Part of a small language model's weights.
Size: 13 layers, width 256, MLP 1024 tanh GELU, vocabulary 4096.
Architecture: LayerNorm before each block, learned positions.
Training: 172M tokens, 5256 steps.
MLP neurons of a small language model. Each row is named by its layer, matrix (up: input weights; down: output weights) and neuron, and shows model dimensions 32-159. Each number is 128 + 32 x the weight over its row's rms, rounded and kept within 0 to 255.
After each neuron's rows, "fires on" lists the tokens most often at its 100 highest values on Wikipedia text that the model never trained on.

L8.up529 [ 91 118 104  81 172 132 139 138  93 143 168 110 107  96 171  82 165 171 109 128 166 184  87 139 143  89 132  70 143 111 139 141  94 154 185 147 125 154 130 184 167 160 149 125 143 204 124 156 109 176 108 130 148  87 120 122 131 128  88 118 111 115 151 123 139 113 158  78 102  91 114  95  69 147 121 107 136  60 156 118 110 108 178 158  96 126 164 120 121 118 102 124  85 135 166 117 147  55 137 156 122 137 135 103 119 128  93 130 100 105 159  73 112 155  93 165 118 123 123 123 159 160  83 185 187 100 134  98]
L8.down529 [210 155  84  97 125 146  90 174  66 158 118 123 152 140  77 128 130  99 141 191  56 142 138 176  64 131 160 164 169 139 160 211  86 132 131 115 147 125 108 126 139  85 103 159  88 153 113 148 150 168  97 119 105 131 162  88 166 135  96 104  79 148  94 202  81 108 104  71 126 144 164 174 180  98 169 138 146 124 121 160 123 130 100  75 135 170 163 118 118 130 175 132 150 132 148 145  68 188 122 134 105  51 130 163 121  86 194 129 143 109 148 158 193 157 125 124 188 173 136 133 171 123  95 134  97  92 174 129]
fires on: " of", "t", "ad", "at", " over", "id"

L8.up502 [101 120 112 140 166 205 151 177 144 137 167 146 102 101 109  92 116 147 129 135 123  92 114 167  81  74 168 163 129 122 125 142  97 157 136 173 152 143  99 136  98 172  95 128 122 161 185 137 165 136 139 105 141 137 139 150  89 127 152 136 145 155 114 169 178  80 103  84 105 155 149 107  77 153 137 141 145  50 118 156  94 124 128 178  96  90 152 108 150 103 114 185 119  76 138 105 136 158 191 108 114 182  99 121  71  86  62 117  87 129 188 122 133 120 146 164 166 121 141 108 119 165  86  77 124  77 162 141]
L8.down502 [154 164 119 131  88 207  68 144 108  99 127  85 159 118  96 151 140 125 124 121 162 149 129 119  92 109 102 121 140  69 166 139  71  91 153  90 138 178 129  65 183 145 113 111  99 147 129 255 119 141 174  58 152 177 139 116 148 149 103 164  40 163 133 107 161 165 166 105 159 155 134 135  62 101  90  84 174 104 144 187 177 162  87 122  70 142 120 148  96 108 156 121 176 151 154  98 154 144 148 119 122  95 132 134  99 178 108  93 117 109  85  86  94 156 112  92  94 193 165  98 134 112 140  98 105 143 175 114]
fires on: "t", "at", "5", "ort", " Fort", "2"

L7.up401 [119 129 107 145 112 169 136 122 110 141 136  70 113 123  97  86 118 140 125 109  69 118 103 145 166 143 143 147 122  78 100 169 199 190 148 130 125 147 175  79 187 135 101 140  84  87  69 179 112  93  68 158 150 132  93 137 135 147 123 197 162 112  67  67 143  94 146 152 104 149 112  96 124 119 180 121 135  36 166 173 126 153 136  88  91 106 137 143 120 167 126 133 113  91 176 113 127 110 172 134 146 173  90 100 155 101 161 101  78 111 141 161 124 114  89 117 163 134 111 139 161 136 150 126 101 107 135 142]
L7.down401 [132 117 147 160  87 121 109 110 141 139 111  80 105 130 163 158 100 136 102 146 179  74 171 189 138  58  80  93 103 163 110 163 112 100  72 185 138 115 180  94  99 207 168 149 105  94 138 144  70 126 105 158  75 117  71 104 118  95  80 183  87 110 137  86 159 139 101 130 142  72 134 159 102 107 174 108 115  91 142 154 112 130 174 122 158  50 128 134 135 147 171  62  97 148 144 165 144 114 159  73 165  96  89 143  85  93 141 142 115 125  92 109  99 134 166 116 136 121 124  94 113 140 105 180 134 127 141 155]
fires on: "r", "1", "g", "u", "G", "2"

L8.up775 [ 53 153 127 132 129 118 101 100  87 131 168 166 183 176 119 122 142 168 174 150  92 165 157  99  44 102 118 166 124 146  94 120 111 121 100  70 107 170 171 138 114 168  90  94 132  60 181 135 109  98 183 141 126 120 159 122 129 139 120  96 121 120 144  93 120 152 150  72 170 168 226  65 175 124 201 156 115  87 107 114 157 110  51 112 124  82 145 156 152  83  78  93 104  87 116 108 138 139 192 152 155  94 119 146 127  84  99 159  51 134 144 133  87 102 110 108 153 139 112 123 142 129  91 108 104 138 104 135]
L8.down775 [139 123 110 112 185 130  97 128 132 163 138 155 154 121 185 125 148 153  71  80 108 117  92 170 130  49  91 143 173 109 105  99 141 156 132 108 155 163 147 139  83 116 138 112  82 103  77 179  99 120 112  76 143 133 199 118 174 113  46 138 167  38 119 191 169 143  83  75 170 165  92 149 145 165 131 142 110  86 183 175 195 114 128 139 155 127 198 188 130 115 132 122  99 143 131 158 119 161 141 116  80 133  88  82 111 110 130 188 155 167  67  89 156 134 199 134 148 149  95 144 134 170 128 141 109  98 125 123]
fires on: "0", "1", "6", "8"

L10.up123 [119 126  97 132 157 132 106 154 131 147 130 139 120 159 136 141 151 132 140 170  64  83 114 154 134  94 133  67 126  85 124 112 106  77 163 136 131 132 175 116 114 147  71 147 120 110 136 185 122 142 129 164  77 182 119 168 147 121 140 144 135 129 113 107 156 189 112 190 111 162 143 109 152  72  91 131 140 128 110 139 126 145 160  73 149  66 164 122 145  79 121  96 116 143 128 140 122 169 151  94  83  71 209 112 118 191 143 199 130 102 118 160  54 161 170  85 138 115 116 164 145 101 138 176 150 120 159 143]
L10.down123 [148 155 102  97  75 119 192 128 132 126 111 181 124 128 109 133 146 171  90  83 148 134 133 152  84 141 125 144 131  95 107 125  87 112 171 124  98  97 133 161 159 124 160  97 186 125 157 145 140 147  46 135 129 146  89 116 161  85 134 126  92 134  82  89 143 116 142 145  89  92 225 142 112 115 159 120 122  89 121 151 161 155 165  76 111 132 129 113 128  92 137 120 135  87 146 126 115 132  90 104 116 134 104 114 140  94 126 178  79 146 168 183 133 126 136 133 126 131 102 112 135 160 138  86 192 114 169 122]
fires on: " is", " was", " are", " being", " been", " be"

L6.up393 [105  96 162  98 137 137 116  51 112 167 146 115 138 145  71 144 104 112 102  76  98 153 160  73  86 123  94 121 163 106 119  92 151 114 123 129 152 193 134 107 151 116 146 141 132 130 176  73 101 129 138 109 109 173 124  80  93  99 115 152 137 165 105 134 126 184 134 110  80 156 201  77 187 120 216 151 107  72 120 174 138  89 146 105 149 138 157 137 111 137 140 186 123 147 162 109 157 138 126 117 150 160 205 138  87 138 112 175 171 171 141 158 185  63 184 143 158 164 103  94  91 122  89  77 127 107 131 131]
L6.down393 [142  66 143 127 212 122  96 166 149 189 130 144 177 124  88  23 149 106 136 127 106 119 158  88 153 141 154 111 108 136 144 140 144 164  78 166 126 124  91 115 111  97  87  76 119  72 148 135 141 157 124 111 132 146 161 114 155  84  95 134 181  83  94 172 120 153 137  97 120 151  80 127  74 159  80 151  58 214 160 165 100 110 123 127 148 159 166 202 119 132 197  69 149 171 128 114 134 103 147 146 148 125  88  81 106 124 139  84 117 145 169 113 156 111  43 181 108 156  99 107 190 141 162 160 172 111 130 129]
fires on: "0", "2", "1", "3"

L5.up850 [ 83  66 143 190 124 131 122 110 106 185 189 131 114 126 115 109 133 124 169 124 143 177 109 101  63 154  71 129 155 110  93 159  88 157 129  78 146 162 160  92 177 134 123 112 111  92 112 164 148 141 104 138 145 208  92 102  97 159  85 109 187  72 111 100 109 130 168  67 132 151 228 164 118  95 114 161 142  90 135 191 152 118 162 106 185 112 171  98 102 142 119 154  74  72 160 130 154 124 158 127 104 144  59 115  83 142 144 106 123  99 150 144 149 144 145 130 174 164 120 112  97  84 157  95 101 132  87 123]
L5.down850 [114 107 142 138 193 180 137 109 194 178 153 131 175 116 169 165 120 129  79 125 142 121 170 154 173 134 152 105 162 128 117 139 142 134 109 168  82 137 180 121  93  96 157  89 117  81  57 143 150  85 109 153 116 129 153 123 124 138  89 159 107 125  61 180 145 158 107 136 142 102  37 145  89 138 150 161 101 142 135 179 158  69 125 107 105 131 169 182 140 133 136 131 174 171 140 106 166 113 138  83  81 150 139 178 102  94 156 156 165 161  92  86 170 149 118 172 178 101  99 145 124 211 137 118 109  88 120 102]
fires on: "1", "6", "3", "2", "9", "0"

L3.up634 [120 131 160  78  97 127 129 101 147 128 139 144 105 113 118 130 179 134 113 136 156 157 135 197 139  90 117 175 170 111 133 161 143 131 150  48 111 133 174  73 130 126 138 143  91  85 104 121 168 165 114 125 179 163 164 171 128 157  86  96 103 160 150  91  83  81 142 140 139 116 151 153  94 133 126 144 112  82  97 158 131 134 131 121 124  70  86 151 142 131 145 171  73  89 173   7  85 107 183  73  68 124  51 143 143 141  91 117 136 128 143 135 161 158  99  87 131 123 115 157  76  94 174  83 123 130  42  76]
L3.down634 [104 108 154 166 130 110  94 121 111 183 129 118 176 180 142 155  78  91 103 120 153 137 143 173 165 108 139 135 124 130 141 133 178 137  70 113  50  98 150 160 143 131 108 201  99 118  84 109  50 122 154  88  86 127 149 154 140  99 112  89  91 182  89 193 145 149 121 111 184 121  58 127 119 141 140 126 110 138 155 185 136 147 120 114  84 116 111 201 124 124 149 114 136 112 108 111  83 124 127 113 126 108 145 133 116 141 156 165 121 199 100 116 152 118  97 124 144  64 141 162  99 166  85 137  77 115  97 135]
fires on: "5", "4", "6", "1", "3", "2"

L3.up583 [ 90 116 140 106 130 137  48 111 119 160  87 127  80 123 134 164 117 147 166  72 121  87 175 116 170 128 202 161 116 129  58 123 103 161 134  88 210 138 159 160 147 145 138  52 145 154  95 128 102  89 179 178 123 130 169 183 128 121 190 118 119 114 121 125 112  75 110  98  99  73 108  99 138 131 153 136  91 177  78 128 100 184 114 143 141 127 151 117  75 145 101 175 113 118  97 180  96 170  93  93 109  97 177 124 128 127 137  89 164  98 119 162 162 140 144 131  97 160 158 126  98 125  88 164 111 164 110  80]
L3.down583 [ 91 102 141 126 182 141  41 126 118 149 113 194 150 143 124 132 136 117 121 110 181  90 157  85 109 153 108 179 129 166 122 114 104  95 151 127 145 154 170  93 167 170 126  90  98 137 106 168  93 136 128 129 177  62 166 124  98 134 102 141  93 110 115  97 138 104 137  98 182 103  77 108  94  80 149 115 144 147 124  82 163 115 120 107 135 136 160 169  87 149  60 198  75 128 193 111 113  94 136 153 117  98 157 169 155  77 127  66 102 126 106 152 182 154 146  84 119 111 110 138 130 129 122 115 123 109 145  58]
fires on: "ian", "ist", " player", " kill", "ict"

L5.up693 [ 96 150 130  89 120 117  92 123 142 105 129 123  57 128 149  91 184 108  98  94 121 160 132 100 146 121  95  99  88  97 133 143  73 172 126 121 150 162 194 113  72 105 157 125 126  91 130 116 170 151 133 149 170 125  68 132 137 143  76 149 164  99 190 134 109 166 137 157  95  99 102  80 111  79 159 131  75 127 104 208 109 108 103  94 113  75 107 159 135 114 155 135 104 114 163 154 102 170 133  86 142 159 116 165 187 105 141 110 113 130 160 194 112 144  91 197 104 149 128 164 160 168  61  99 125 186 151 113]
L5.down693 [ 53 137 109 113 132 128 161 101 145 109 111  82 135 100 143 101 135 120 167 120 105 220 158 148 175 105  95  83 193 100  98 170 148 110 143 140 153 120 119 105 125 119  97 131 109 136 150 135 129 118 143 110 159 163 126 150 145  88 145 113 123 145  97 146 196 165  35 148 136 136  81 140  88 201 187 113 124 121  87 128 144 140 168 163 138 159 147 160 128 142 163 164 142 156  99 150 155  94 149 184 134 115 147 150 128 142 188 124  67  91 153  98  97 146  82 157 165 102 121 116 141 194 141  67 164  88 106 106]
fires on: "ö", " o", "ey", "A", "American", "U"

L3.up59 [163 158  91 154 125 112 102 115 115 118 161 164 163 103 144 109 133 166  86 138  87  99 146 137 131 125 131 166  78 105 121 110 167  80 131 141 190 192 103 132 139 141 163  78 109 123 133 189 113 167 130 152  95 146  80 157 114  99 149 119  68 105 147 133  69  62 135 212  72 191 112 113 115 156  83 161 145 129  95  80 169 151 142 119 145 124 106 152 136  81  45 128 153 140 132 108 101 149 132 125  80 163 122 131 154 128  78 162 136 171 108  78 101  99 139 144 157 106 130 169 112 125 159 143 104 121  90 123]
L3.down59 [110 141  99 145  81 131 127  55 105 121 102 117 157  46 154 115 136  75 105  73  86 141  98 111 191 183 138 190 142  89 113 147 137 146 119 122 165 116 135  87 106 145  87 135 109 107 137 180 131 105 113 166 109 112 120 163 133 175 190 169  68  65 145 133 153 119 103 134  83 126 114  87 169 180 140 179 108 136 167 103 146  75  73 119 179 126 141 134 107  87 120  94 176 130 172 156  55 145 135 146 157 117 168 143 145 144  94 121 141 171 159 108 151 103 145  96 154 118  73 146 141 189  81  73 139  72 119 116]
fires on: "\n", "N", "O", "ister", " post", "C"

L5.up1018 [ 84  95 187 105 106 152 105 110 138 174 125 143 140 105 127 145 139 109 165  87 130 140 192  89 144 185 113 133 141 115  66 152  64 169 179 112 126 196 121  94 116 112 126 120 121  84 187 120 149 143 151 117 162 133  90  73 130 118 203 149 133 119 133 136  97  93 168 106 149 156 145 162 107  97  97 187  98 110 134 156 143 108 125  64 163 104 186  89 134  73 190 159  52  61 114  84 176 132 131 125  85 138 103 135 125 109 152 155 148 148 129 147 140 159 113 172 117  99 150 127  55 125 182 178  59 147  89 103]
L5.down1018 [103 115 136 135 128 126 154 106 107 186 129 122 127  71 138 158 102 114  97 127 121 126 145 111 126 231  93 140 155  79 138 176 137 131 140  92  60 126 156 117 118 141 102 124 130  78 146 110 106  45  94 145 102 115 114 122 146 149 128 145  82 160 131 144 137 167 103  97  83 100 126 121 116 189 145  99 177 162 163 169  83  91 155 134  61 126 126 240 106  73 186 151 146 120 113 133 166 143 149 100 137 150 145 142 104 191 163 152 144 172 117  99 121 156 105 142 161 107 126 162 100 131 147  73 171 124 121  68]
fires on: "9", "0", " dep", "p"